config.toml
n_layer = 19
d_model = 512
n_head = 4
n_kv_head = 4
head_dim = 128
d_mlp = 2048
vocab_size = 50257
activation = "gelu"
norm = "layernorm"
norm_place = "pre"
norm_eps = 1e-05
positions = "learned"
qk_norm = false
attn_scale = 0.0884
bias = "none"
tie_embeddings = false
parallel_block = false
init = "normal"
init_std_qkv = 0.0271
init_std_o = 0.0336
init_std_up = 0.0388
init_std_down = 0.0388
optimizer = "muon_hyperball"
lr = 0.00694
lr_mult_o = 1.08
beta1 = 0.95
lr_head = 0.00469
warmup_steps = 200
schedule = "wsd"
decay_fraction = 1.0
decay_shape = "square"
final_lr_fraction = 0.05
batch_tokens = [65536, 131072]
seq_len = 512
doc_mask = false
train_tokens = 1327000000
steps = 14630
dataset = "wikipedia_en"
MLP neurons of a small language model. Each row is named by its layer, matrix (down: output weights) and neuron, and shows model dimensions 368-463. Each number is 50 + 12 x the weight over its row's rms, rounded and kept within 0 to 99.
After each neuron's rows, "raises" lists the tokens whose logits its output raises most directly, leaving later layers aside.

L13.down976:34 64 46 53 49 47 44 65 54 64 36 36 72 57 51 34 25 25 48 56 63 41 59 67 66 52 79 40 15 27 28 57 63 56 47 58 57 31 48 25 54 28 36 41 45 44 54 57 42 36 37 50 61 52 25 48 43 48 52 56 54 62 42 46 45 52 47 32 41 47 65 34 47 53 31 29 52 98 68 31 66 58 46 38 45 49 45 48 50 48 52 56 45 55 34 45
raises: ", W", ", T", ", B", ", K", ", L"

L13.down2033:25 46 45 62 56 18 62 42 52 46 45 47 59 40 47 54 31 53 66 73 28 69 75 65 39 38 39 43 38 60 45 42 64 46 24 42 49 45 39 50 48 45 47 62 54 55 69 49 46 39 44 27 53 64 60 64 53 52 56 54 31 60 43 66 39 38 59 64 46 59 43 51 51 65 39 38 56 60 55 42 32 51 30 43 50 43 69 65 74 48 68 40 48 43 51 51
raises: " they", " she", " he was", " he was a", "ers in "

L13.down234:41 52 48 55 59 66 56 65 13 60 36 57 39 68 41 22 45 69 54 38 50 58 44 33 33 55 56 59 35 59 49 43 49 56 31 76 52 56 57 36 58 61 46 34 69 39 76 45 75 37 69 42 59 74 52 45 37 62 50 59 46 60 51 43 30 45 66 49 60 54 58 48 65 63 61 48 40 63 41 40 55 34 51 38 59 58 31 63 47 59 55 39 60 62 55 26
raises: "ary", "ion of", "end", "orth", "ions"

L13.down193:46 27 35 45 39 57 46 22 47 73 43 63 62 59 39 45 54 42 46 55 42 44 72 51 54 40 45 35 23 61 36 48 54 71 53 50 31 30 28 46 42 39 53 65 26 63 43 59 57 57 68 63 48 55 46 42 65 28 50 57 58 30 56 40 57 81 67 55 49 43 42 48 46 54 48 48 48 56 51 42 34 44 66 50 50 24 54 63 60 59 38 73 42 65 39 48
raises: " (K", " (SP", " (C", " (P", " (G"

L13.down270:67 51 61 71 51 47 29 41 58 66 42 37 38 43 50 43 35 56 59 69 49 34 41 51 44 46 44 52 36 35 67 37 53 55 54 61 54 35 35 46 62 59 36 49 63 43 39 86 51 47 40 47 43 55 42 39 35 35 56 31 39 59 65 41 29 16 51 68 29 46 52 72 52 55 46 34 51 27 72 54 36 35 42 52 45 37 42 45 58 38 44 50 53 48 42 68
raises: "uring", "ure", "ures", "ured", "ons"

L14.down1750:41 31 35 42 23 51 54 43 50 56 72 73 45 57 29 36 46 52 44 31 54 46 42 58 38 42 46 39 47 63 48 57 19 55 59 50 54 63 57 57 32 74 50 37 61 41 33 43 43 45 41 53 62 65 43 40 27 57 49 60 38 52 59 62 67 68 47 54 54 46 64 34 36 55 57 63 56 77 70 66 18 57 40 40 37 60 52 47 54 49 71 33 59 71 39 33
raises: "en.", "ito", "any", "en (", "ict"

L13.down92:58 46 44 47 50 39 40 40 58 65 50 33 42 52 58 36 39 64 47 42 50 66 38 55 40 56 50 69 72 54 56 65 52 59 52 37 54 34 66 62 64 63 41 29 58 56 45 47 52 51 46 48 56 58 41 61 44 64 53 50 51 63 63 47 61 19 74 48 28 42 61 52 28 80 64 43 73 80 49 34 55 46 41 57 54 65 51 38 45 67 68 54 66 59 51 59
raises: "an.", "an,", "an", "an (", "an's"

L14.down2044:68 48 48 25 58 50 55 35 45 60 52 26 38 63 58 55 67 60 53 44 39 36 37 42 63 52 45 67 54 39 47 40 60 49 45 27 68 55 22 49 56 70 55 50 53 48 65 46 43 73 19 41 32 50 70 67 33 53 47 65 46 50 46 38 47 24 64 44 51 57 46 44 41 33 53 49 44 39 69 47 54 47 53 49 56 45 60 59 59 49 45 54 25 58 52 46
raises: "ural", "empor", " Pain", " anterior", " Tommy"

L14.down472:44 47 43 52 53 53 48 46 39 72 37 43 49 49 49 31 56 75 58 73 67 52 44 50 47 33 58 49 42 40 41 54 53 44 62 24 56 48 50 88 62 71 48 44 50 59 47 32 75 46 64 51 32 31 28 49 47 55 46 59 40 69 73 63 49 44 66 42 68 53 45 49 58 50 46 56 46 53 55 58 35 64 45 67 62 54 50 40 46 69 58 45 36 59 55 45
raises: " experience", "wards", "ward", " work.", "age"

L13.down1983:60 55 33 50 40 68 45 52 43 36 83 38 66 45 57 35 55 46 26 70 60 40 41 43 56 34 54 37 42 40 46 59 65 41 50 45 49 42 74 59 44 40 45 42 68 36 53 51 48 65 50 27 64 43 40 65 54 62 52 35 55 42 61 66 53 43 46 45 55 36 57 60 40 41 39 44 56 38 50 51 51 48 74 61 37 35 45 52 49 40 42 59 47 37 38 38
raises: " and", ",", " and r", " and p", " and c"

L13.down939:50 52 49 62 55 59 48 29 46 36 41 54 34 40 23 28 49 59 54 59 37 30 51 52 37 27 49 40 60 56 68 42 26 47 40 66 27 58 61 59 31 46 65 55 37 49 48 50 59 54 40 54 36 43 42 49 35 60 52 43 82 56 58 44 35 54 48 48 41 48 60 68 52 78 44 51 41 80 72 45 35 46 56 74 50 79 20 57 49 61 62 60 46 54 69 58
raises: "hip", "iven", "ike", "erg", "hel"

L14.down777:50 65 72 30 55 53 53 61 60 42 55 73 54 52 73 58 40 45 66 53 40 55 26 46 58 45 61 47 79 40 53 48 43 55 53 59 67 66 46 37 45 84 56 51 54 48 15 40 53 34 59 61 51 45 59 53 53 69 53 36 34 60 51 56 65 46 29 80 38 61 33 50 65 45 69 52 56 54 29 45 63 35 16 60 50 32 41 30 66 41 39 47 25 58 48 52
raises: "ers", "ers of", "ers of the", "ers.", "ers to"

L14.down809:37 49 78 58 43 45 62 57 43 28 38 39 53 61 45 57 41 35 65 47 58 45 62 66 37 57 50 48 50 41 38 45 44 34 44 54 60 51 37 75 44 39 53 40 57 70 49 61 39 46 70 37 49 69 57 46 43 43 61 42 51 71 51 51 63 47 63 54 55 29 54 46 49 53 60 73 64 26 58 50 23 57 56 60 54 41 35 45 65 42 24 30 46 61 40 61
raises: "ons", "es.", "es", "es,", "es:"

L13.down1390:54 44 28 67 39 53 54 43 68 70 54 60 54 60 54 44 69 56 44 54 48 59 53 44 43 22 78 43 38 44 43 51 45 57 60 62 55 31 55 58 44 47 53 54 66 56 51 49 50 50 27 64 53 54 50 41 45 42 67 53 36 63 37 47 85 37 45 51 43 66 20 38 31 67 59 54 47 62 30 71 59 55 51 48 39 61 31 56 52 58 54 28 49 62 59 57
raises: "lor", "l", "back", "ult", "arb"

L13.down1140:38 45 59 30 69 54 44 66 31 40 56 57 50 47 56 42 50 43 50 28 46 64 64 51 40 53 57 45 39 42 42 41 59 63 49 49 24 29 56 56 57 40 51 57 44 51 24 60 23 68 42 32 71 48 48 27 44 64 59 56 37 80 49 50 47 47 65 77 35 49 43 46 48 61 52 29 50 53 34 33 62 60 39 46 55 60 21 26 61 41 42 42 51 52 39 51
raises: " at the ", " inaugural", " won the", " the ", " Best"

L14.down440:67 52 56 46 36 37 56 22 54 45 49 30 43 45 77 44 47 28 62 43 56 59 58 54 77 69 48 42 54 64 47 42 62 37 41 46 69 60 60 41 58 71 49 37 51 51 55 66 32 46 30 73 43 59 46 63 52 83 54 59 50 36 59 50 49 43 62 61 49 41 58 58 37 64 44 47 75 35 50 45 69 57 57 54 49 43 44 53 66 54 53 47 27 66 38 65
raises: "an and", "ans", "an | ", "an", "an ("

L14.down707:48 50 34 56 46 50 80 33 73 78 50 48 79 45 52 60 54 44 33 52 52 39 50 52 37 49 61 43 36 37 22 41 45 69 66 41 37 55 23 38 57 53 71 42 48 38 69 41 58 68 30 47 59 52 57 62 77 31 33 37 54 51 25 39 61 51 45 71 52 50 47 65 38 54 61 48 36 56 34 25 51 42 69 36 46 75 38 50 51 53 62 64 61 48 63 47
raises: "op ", "akers", "iger", "yler", "rib"

L13.down223:42 48 78 46 48 51 25 46 60 34 21 31 36 55 40 44 63 43 20 54 75 25 37 47 38 55 66 46 48 42 57 58 39 39 36 47 49 60 41 39 47 83 51 60 52 21 36 45 38 54 37 50 59 50 44 45 32 81 62 43 36 56 47 45 50 57 74 40 48 44 42 36 58 30 44 55 60 41 35 34 52 48 49 51 54 45 49 43 52 40 48 54 49 68 61 36
raises: " problems", " problems.", " problem", " issues.", " short"

L14.down1703:39 66 47 58 49 57 53 33 43 34 51 65 48 44 60 55 61 43 54 51 44 42 69 43 38 60 53 67 58 63 68 62 43 55 50 65 57 72 53 59 42 56 56 64 63 42 75 36 53 46 50 56 46 55 48 47 52 45 52 34 43 53 44 46 58 57 72 56 31 50 55 62 51 66 46 52 52 88 74 52 35 58 63 39 51 77 49 48 25 53 51 38 49 40 02 63
raises: " if", " if the", "ention", "r.", "ack"

L14.down1759:58 38 59 49 49 55 48 62 16 33 53 51 71 52 63 65 57 46 61 34 60 68 38 62 41 47 57 54 49 37 36 36 59 59 59 48 68 54 67 60 44 67 55 39 77 43 42 55 56 34 78 40 44 29 50 45 26 55 43 63 59 76 41 60 61 45 62 41 35 39 55 36 54 54 53 44 20 46 64 49 52 54 67 50 55 49 40 40 73 75 48 35 50 46 68 55
raises: "es,", "es in", "es.", "es (", "es of"

L13.down711:35 79 54 74 58 59 44 56 43 67 59 41 68 50 30 20 63 67 37 39 76 32 47 58 47 44 62 42 27 41 59 53 70 62 48 51 44 41 49 35 42 52 39 45 37 47 74 55 46 25 66 59 56 43 48 44 44 62 22 61 40 69 44 50 26 50 41 59 62 49 65 32 60 41 55 45 55 43 56 33 30 50 39 58 50 41 52 46 49 43 55 47 41 64 29 42
raises: " and", ", F", ", D", ", L", ", K"

L14.down956:41 52 58 39 31 39 40 43 34 29 67 69 59 57 60 57 72 47 57 41 42 57 51 56 57 46 62 59 50 58 42 54 50 40 61 56 57 64 70 33 62 47 37 58 43 47 35 56 43 61 62 66 49 39 52 56 61 58 35 26 43 59 69 42 52 34 51 56 69 60 42 24 34 58 41 70 40 34 50 41 55 28 63 58 57 42 59 57 48 40 53 28 39 38 36 58
raises: "ider", "in's", "ring", "rin", "inam"

L13.down958:45 62 48 45 59 71 26 45 27 64 60 46 51 42 48 43 58 09 48 50 67 41 82 63 57 52 54 27 44 41 62 45 61 37 32 61 70 50 50 44 62 52 53 62 60 61 68 50 42 52 46 41 51 53 54 52 51 52 39 48 62 39 43 43 36 56 72 35 60 55 55 54 70 38 49 45 55 80 43 37 39 61 57 36 31 30 37 73 48 54 47 39 42 80 58 57
raises: "ony", "ove", "lan", "ance and", "iding"

L13.down1684:39 57 31 38 69 53 40 27 77 56 45 51 38 50 59 51 51 51 64 45 64 56 45 68 17 41 74 30 44 58 32 30 51 48 36 65 57 24 53 49 34 64 62 51 75 49 51 35 42 32 41 39 50 50 59 38 49 34 47 56 54 46 52 54 46 71 44 41 52 43 43 53 58 47 51 34 46 79 47 45 62 54 48 26 28 86 55 60 83 44 67 41 47 51 41 58
raises: "D", "A", " ", "R", "P"

L13.down134:42 49 60 54 36 65 40 53 34 26 62 39 42 32 41 36 59 40 42 46 45 64 65 40 80 51 58 39 60 56 44 55 53 21 68 52 52 52 54 62 40 40 61 35 65 47 36 46 65 65 59 49 27 42 53 58 42 56 68 52 55 54 42 52 48 73 68 46 63 49 22 49 54 53 78 40 49 80 58 57 40 45 32 58 43 60 43 62 35 61 43 36 47 57 45 25
raises: "wick", "ange", "war", "itter", "oque"

L13.down526:52 35 47 55 62 54 61 33 58 57 65 53 54 33 47 42 73 48 40 40 50 42 39 59 78 48 50 59 64 46 40 57 28 67 60 63 61 46 39 28 60 55 59 34 43 37 52 52 68 47 73 50 61 62 36 61 38 52 54 48 30 38 61 45 15 42 48 44 34 32 53 65 35 35 53 38 42 44 44 50 39 55 45 41 53 49 47 37 26 49 40 39 29 59 46 28
raises: "agn", "estone", "ya", "ewater", "ath"

L14.down735:60 35 69 81 38 50 46 45 31 41 82 44 40 36 55 58 54 50 29 37 60 46 37 24 66 46 53 55 39 37 46 48 32 50 46 54 54 52 73 80 26 43 56 56 50 63 54 59 49 43 59 45 70 51 48 50 64 47 37 74 30 50 63 63 39 39 53 48 58 49 51 62 45 41 38 38 35 00 62 63 75 41 40 63 35 52 62 54 33 34 47 43 62 43 45 33
raises: ".", ":", "r.", ";", ","

L13.down1890:44 49 52 51 45 54 38 55 62 37 64 37 39 41 52 30 57 61 46 60 77 41 42 42 56 47 37 65 56 69 59 56 50 53 50 65 70 45 51 38 52 51 44 47 38 80 65 51 59 48 48 42 43 68 58 40 51 50 56 54 60 43 29 46 54 59 68 65 59 56 43 57 51 57 52 56 61 53 61 50 49 37 43 38 44 41 76 56 47 49 42 61 60 53 42 35
raises: "ulated", "ule", "lev", "ulate", "ify the"

L13.down1423:38 51 40 46 43 43 49 58 45 45 64 57 55 21 50 59 54 67 60 67 73 50 37 51 60 45 50 29 44 38 62 60 50 52 41 43 72 55 43 79 41 61 38 60 55 40 62 71 42 58 54 44 53 47 60 46 69 65 46 49 48 73 52 52 29 46 60 48 45 65 51 39 27 54 56 21 42 78 62 33 49 80 52 47 28 61 61 50 47 46 74 31 67 49 15 35
raises: ",", "000", " million", "K", " L"

L13.down6:71 37 41 51 38 54 27 39 81 59 55 46 61 49 21 39 61 74 55 52 57 61 37 47 54 38 42 60 62 62 48 42 45 60 44 47 40 66 45 53 32 42 63 26 49 49 34 53 50 63 47 52 58 60 52 45 50 56 65 45 72 33 55 44 56 62 50 55 44 58 56 64 46 29 56 37 48 56 48 58 44 45 54 70 78 74 33 60 40 44 39 46 52 56 53 50
raises: "====", "\"", "\")", "\" in", "\" in "

L13.down469:48 84 52 44 41 44 75 41 56 53 40 33 58 42 31 39 55 38 63 53 50 47 57 39 68 34 38 50 80 64 43 64 54 33 44 49 55 60 55 64 36 45 67 58 64 21 51 33 44 37 71 46 43 32 44 43 72 42 62 65 72 40 60 52 44 43 45 39 52 63 62 55 41 49 57 34 50 72 16 31 70 45 49 60 63 52 55 60 61 52 58 50 48 36 65 66
raises: "ist", "lav", "d.", "is.", "ely"

L14.down1528:54 52 56 57 47 57 45 25 57 48 51 31 44 58 37 62 65 44 55 53 49 54 68 54 73 56 38 57 41 42 44 69 39 28 35 24 54 45 57 51 51 35 48 51 53 47 54 62 41 39 38 66 77 58 49 37 39 50 51 51 46 52 41 62 54 41 58 30 43 43 71 38 62 87 76 62 65 62 49 44 63 51 59 43 50 50 49 54 60 55 51 54 55 39 50 54
raises: "-f", "-S", "-P", "-g", "-"

L13.down327:39 45 55 50 60 68 54 42 74 39 45 73 34 38 41 57 53 43 55 56 64 36 41 35 40 52 64 61 55 56 38 48 72 20 59 44 43 76 30 36 54 62 36 16 42 58 58 50 53 49 35 58 65 51 62 63 65 71 49 45 28 53 65 78 54 40 50 57 46 55 72 33 45 43 62 44 64 50 58 40 57 51 51 52 49 54 36 48 67 69 52 53 39 42 29 31
raises: "ry", "ination", "Review scores", " possible", "ins."

L14.down828:34 48 60 54 43 43 67 54 49 39 60 38 42 38 60 65 45 61 63 57 64 42 47 51 50 48 73 49 58 54 53 46 76 45 47 37 51 60 54 59 28 38 53 62 48 52 50 52 70 48 38 55 60 47 37 39 52 71 70 40 51 48 43 32 43 54 44 67 55 61 37 58 39 59 33 48 58 83 44 41 48 59 55 71 57 30 67 58 46 43 38 48 50 65 56 34
raises: "yr", " father", " al", " own", "w"

L13.down1072:36 53 64 64 31 58 55 67 48 70 65 65 38 42 50 50 52 40 45 46 66 48 72 52 70 55 41 53 54 46 57 69 47 28 38 31 52 64 39 50 73 64 40 44 67 69 60 28 34 50 42 43 63 66 35 51 45 45 45 38 75 39 53 48 54 26 58 45 41 58 72 76 53 55 31 56 52 32 60 51 44 35 58 52 59 49 62 47 67 67 45 51 68 40 40 47
raises: " it", " it as a", " that", ", it", " it."

L14.down1580:76 27 43 55 63 56 55 55 54 14 49 51 72 65 50 45 57 42 51 76 78 64 62 38 58 61 72 50 73 42 53 52 47 31 40 72 25 59 49 53 64 61 45 30 57 68 45 64 49 64 62 49 45 72 62 55 55 37 70 65 29 61 66 44 58 49 59 54 63 56 46 54 54 44 47 62 57 59 45 61 46 55 43 36 60 52 65 63 56 34 44 60 52 56 47 32
raises: "pr", "age.", "keep", "age of", "plane"

L13.down1375:44 62 48 67 39 30 56 72 42 46 73 43 64 25 77 84 52 66 52 59 56 55 67 39 63 51 31 54 41 44 59 59 56 61 42 48 61 35 77 49 38 47 32 43 61 41 64 40 60 31 35 46 61 56 59 53 40 52 48 48 38 62 38 63 63 42 50 55 51 47 55 47 52 30 47 36 48 54 46 58 70 34 49 69 60 48 61 39 63 38 34 06 41 64 34 64
raises: ", as the", ", and their", ", and the", ", and S", ", and"

L13.down287:38 27 76 53 48 22 74 53 49 45 20 49 37 43 54 56 46 37 54 61 51 40 48 56 35 45 44 39 65 56 60 70 44 56 48 54 57 54 46 66 53 40 37 59 62 51 53 34 56 59 50 44 68 58 78 47 33 36 50 50 53 46 28 58 63 53 65 40 48 50 53 39 28 62 54 72 40 81 51 18 61 50 56 32 54 45 57 57 46 44 56 36 42 49 30 49
raises: "ies (", "ies", "ies.", "ies and", "don"

L14.down274:47 69 34 57 62 48 48 44 57 57 36 72 31 34 56 53 34 34 45 58 38 53 54 49 58 53 44 39 46 61 54 42 66 49 47 49 50 54 41 66 58 46 24 46 63 45 54 55 54 46 47 60 53 53 53 57 37 50 37 49 59 31 39 34 43 45 48 45 52 59 45 49 67 58 38 59 58 69 59 34 35 52 29 42 44 33 55 50 38 52 45 39 78 49 45 35
raises: " its", " one", " their", " exclusively", " two"

L14.down864:55 73 63 78 77 32 60 43 60 50 54 60 66 49 40 38 72 77 49 64 39 31 48 37 57 63 46 49 32 34 54 48 46 53 51 63 37 45 54 35 59 38 66 54 40 60 41 30 80 58 61 41 58 50 53 51 52 48 42 42 50 44 56 48 46 67 61 57 43 43 51 37 66 51 48 53 67 63 55 38 64 63 56 49 49 60 55 53 51 46 52 34 40 47 54 63
raises: "-th", "-d", "-year", "-in", "-ch"

L14.down332:54 46 26 39 41 65 50 58 38 40 42 54 35 34 55 49 41 47 58 45 54 41 51 57 45 42 52 48 50 53 31 34 64 50 55 46 74 56 54 46 54 43 45 56 37 57 47 74 56 41 38 25 68 62 68 32 71 60 53 49 29 48 52 34 45 36 60 61 51 53 00 47 55 51 60 61 50 92 57 72 35 47 51 55 60 34 52 32 69 42 54 35 60 59 36 52
raises: " figures", " speak", " lead", " witness", " execut"

L14.down1903:28 62 27 58 23 59 19 61 51 53 62 74 38 39 40 53 51 44 41 46 55 56 33 20 43 52 39 51 36 45 56 70 51 30 57 65 48 40 37 54 28 44 51 55 40 37 64 48 59 37 33 63 55 42 56 54 34 44 40 53 67 52 48 58 45 80 50 61 40 50 48 43 47 40 41 65 47 75 41 55 50 64 53 54 88 47 52 68 39 55 47 69 54 58 46 37
raises: " named", " named the", "hofer", "house", "ture"

L14.down1520:52 41 64 36 54 42 49 76 49 37 35 55 56 38 58 26 45 51 58 54 66 50 41 41 48 67 37 38 63 64 62 55 66 46 72 32 33 45 44 47 46 47 66 46 46 61 50 57 50 68 60 33 43 55 69 34 38 51 46 62 37 69 71 82 46 71 64 37 72 40 55 49 59 32 29 70 46 33 47 59 80 38 59 19 51 40 50 51 44 60 56 41 72 65 53 51
raises: "age of", "age.", "ages", "ity.", "age of the"

L14.down1514:38 35 51 57 43 49 51 44 50 41 52 52 42 41 61 54 26 36 56 51 60 56 41 64 59 57 42 59 58 70 39 43 37 43 43 47 22 49 49 74 66 44 34 58 33 54 57 55 55 59 43 62 24 56 79 38 28 45 76 64 67 39 45 29 53 30 44 63 50 56 57 74 57 59 44 51 60 73 52 48 49 40 70 36 39 40 48 48 44 51 44 71 60 37 45 43
raises: " law.", " law", " bill", "ner", "urrent"

L13.down1153:60 27 47 32 41 61 51 44 64 50 46 57 36 60 32 38 46 44 39 69 52 61 34 45 49 48 62 46 36 56 66 53 60 55 62 58 58 65 52 49 67 58 47 31 58 15 50 58 58 40 50 61 57 48 53 52 47 50 44 47 42 41 58 55 22 52 57 42 58 60 39 56 50 46 64 48 48 41 33 46 59 29 41 31 48 30 42 51 50 39 45 56 41 67 85 47
raises: " issues", " restrict", " issues.", "ler.", " problems."

L13.down251:45 39 45 37 30 53 25 46 67 48 54 72 24 38 55 49 68 56 44 68 39 37 56 57 68 70 49 37 51 27 34 48 68 41 38 73 42 57 69 60 29 41 44 64 85 57 43 68 54 40 41 53 25 51 69 34 81 44 40 54 51 52 64 57 22 43 28 82 54 57 37 57 55 48 61 48 47 00 60 55 37 50 62 61 51 48 68 50 52 54 60 51 48 64 43 37
raises: " a ", " a b", " a c", " his ", "ver"

L13.down603:54 56 67 32 46 23 59 24 42 41 42 31 38 52 65 37 68 53 60 56 73 43 52 58 56 46 39 53 52 46 34 70 35 49 59 34 73 66 47 66 54 50 59 30 47 45 60 54 57 46 59 52 39 45 52 50 34 22 36 52 59 21 51 38 71 40 57 65 64 30 51 58 26 40 50 43 53 55 64 26 63 46 46 40 52 53 58 58 41 44 63 37 53 59 50 34
raises: "ensis", "ti", "inus", "ica", "iana"

L14.down755:66 53 68 67 68 33 57 75 57 66 38 43 65 40 53 59 32 42 53 45 53 71 48 47 57 48 58 51 60 37 48 69 61 66 68 46 71 64 65 68 45 45 50 43 47 32 45 48 56 35 38 41 51 30 64 42 39 46 49 50 42 43 70 46 39 29 47 73 51 54 66 61 31 35 20 46 50 65 50 54 43 33 43 67 47 65 60 59 70 53 53 32 86 57 39 52
raises: "il", "light", "han", "ale", "yan"

L14.down1151:61 22 40 73 51 67 52 61 31 40 26 58 66 50 31 33 46 39 47 59 67 22 47 46 52 34 50 72 59 55 52 82 58 42 50 48 52 62 35 44 70 70 33 56 66 44 39 61 47 44 42 38 39 69 54 33 59 62 49 49 56 30 50 58 53 40 55 40 61 50 45 39 50 54 45 34 43 51 42 48 54 53 48 63 60 54 43 71 36 61 44 72 42 40 57 57
raises: " to build", " to work", " to lead", " to", " to s"

L13.down1799:52 44 06 35 52 65 63 49 45 51 43 50 54 65 48 37 49 29 58 54 60 54 54 32 45 44 37 39 45 44 51 48 57 54 33 53 78 40 42 51 60 39 60 58 40 71 43 81 58 61 58 45 66 50 39 55 45 37 37 65 25 36 54 63 40 48 72 51 61 55 70 47 48 55 55 51 56 70 49 54 42 56 35 30 57 48 53 55 40 49 64 52 37 36 49 66
raises: " United States", " Greek", " Australia", " Ireland", " Greece"

L13.down1943:39 75 52 49 78 59 40 75 49 17 37 40 52 54 39 55 48 54 62 46 50 60 48 33 76 63 52 56 38 44 67 51 50 43 47 48 51 36 56 47 47 29 39 40 78 60 57 28 57 47 51 53 55 48 53 22 54 62 53 56 28 67 62 50 34 53 50 45 42 65 43 54 51 26 51 54 31 66 63 32 56 34 63 55 42 49 44 61 38 45 51 55 40 63 62 41
raises: "erc", "wards", "alm", "ope", "hyl"

L13.down867:73 45 62 52 24 55 38 43 46 51 25 60 49 46 35 43 60 64 47 57 59 38 62 44 32 75 45 44 26 45 39 40 71 53 54 39 48 53 49 77 51 59 39 61 69 54 55 49 69 56 41 54 49 55 34 33 48 52 59 55 51 40 45 54 59 49 53 59 55 44 41 64 32 70 32 53 50 20 42 57 55 51 33 54 55 41 52 48 49 56 39 52 50 58 34 56
raises: "ured", "ises", "ention", "ifying", "uring"

L14.down497:56 71 34 42 61 28 34 64 46 37 49 46 41 58 20 41 40 30 51 51 39 41 29 52 62 55 54 61 51 36 30 62 61 58 30 79 62 61 51 36 63 45 54 66 82 65 32 71 36 73 75 41 42 49 44 59 54 53 52 80 37 52 27 51 45 47 52 60 36 56 56 44 54 57 71 48 55 33 48 53 45 56 50 39 45 61 24 69 56 46 49 48 43 44 50 55
raises: " Ireland", "United States", " Australia", " Scotland", " Africa"

L14.down1460:32 52 29 39 42 49 52 64 58 69 18 46 39 46 24 61 49 41 61 40 39 74 70 41 51 42 41 52 61 26 52 64 53 60 59 56 68 47 27 66 55 48 77 52 58 38 65 45 55 62 45 47 49 50 66 34 45 43 49 27 49 60 59 42 47 26 48 38 56 59 64 61 53 55 51 45 50 40 37 59 27 43 66 64 34 63 46 32 54 61 73 57 47 37 44 20
raises: "han", "anga", "ano", "ć", "ha"

L14.down516:75 43 50 57 55 63 49 48 53 59 49 39 62 59 55 54 33 79 36 62 75 57 79 38 55 51 40 49 64 78 59 52 41 58 58 48 42 58 73 64 37 67 57 47 49 45 48 38 49 48 78 52 76 24 47 45 71 31 45 43 51 66 38 64 68 48 48 45 63 58 46 49 38 57 55 53 56 49 73 44 25 49 55 50 60 44 56 40 55 59 52 51 34 39 86 56
raises: "ty", "va", "vo", "ce", "ti"

L13.down1392:38 38 63 31 74 38 36 48 61 56 63 48 44 55 61 47 37 57 68 25 52 71 56 53 47 59 41 48 34 37 61 54 47 41 62 55 31 54 35 59 52 56 63 68 78 43 30 63 42 42 34 56 49 54 54 63 56 64 68 60 64 62 49 60 73 61 49 40 22 41 48 34 61 54 83 37 48 64 50 43 47 35 57 34 69 54 37 48 51 50 42 74 45 56 49 22
raises: "ers of", "ists", "NP", "ers to", "ers ("

L14.down552:53 55 65 22 62 66 59 47 58 66 32 48 60 55 55 53 46 52 69 45 46 55 52 59 52 65 44 28 64 38 62 52 37 51 56 47 57 69 44 38 64 56 54 31 69 43 63 34 47 47 40 44 53 75 60 41 48 45 41 63 45 59 67 52 38 61 39 45 66 54 62 46 43 44 43 47 58 56 55 46 45 38 48 50 77 40 42 62 63 59 57 37 47 48 52 32
raises: "ational", "ric", "ation of the", "ation", "ation of"

L13.down1434:31 55 28 49 58 59 67 41 46 57 66 17 55 50 28 51 59 50 54 50 61 35 30 34 69 38 42 44 61 62 49 46 67 54 58 45 33 41 42 59 50 67 36 42 45 33 55 41 37 67 46 52 58 56 54 49 45 51 37 59 34 35 57 69 45 68 53 48 31 59 53 50 36 38 44 39 75 76 59 34 47 58 58 82 50 68 64 56 38 64 71 36 46 45 29 31
raises: "021", "023", "020", "015", "013"

L14.down770:83 62 63 40 65 54 85 45 33 49 52 44 42 60 64 45 64 48 48 44 54 48 50 39 51 40 52 39 61 55 64 22 38 58 64 48 46 85 53 41 60 47 40 43 53 57 40 75 44 36 53 65 56 43 40 43 80 48 62 58 38 60 69 57 39 44 37 41 45 49 44 42 60 67 46 49 77 07 59 69 58 52 53 44 52 59 22 52 44 59 71 58 58 37 58 10
raises: "one.", "ance.", "ler.", "%.", "lets."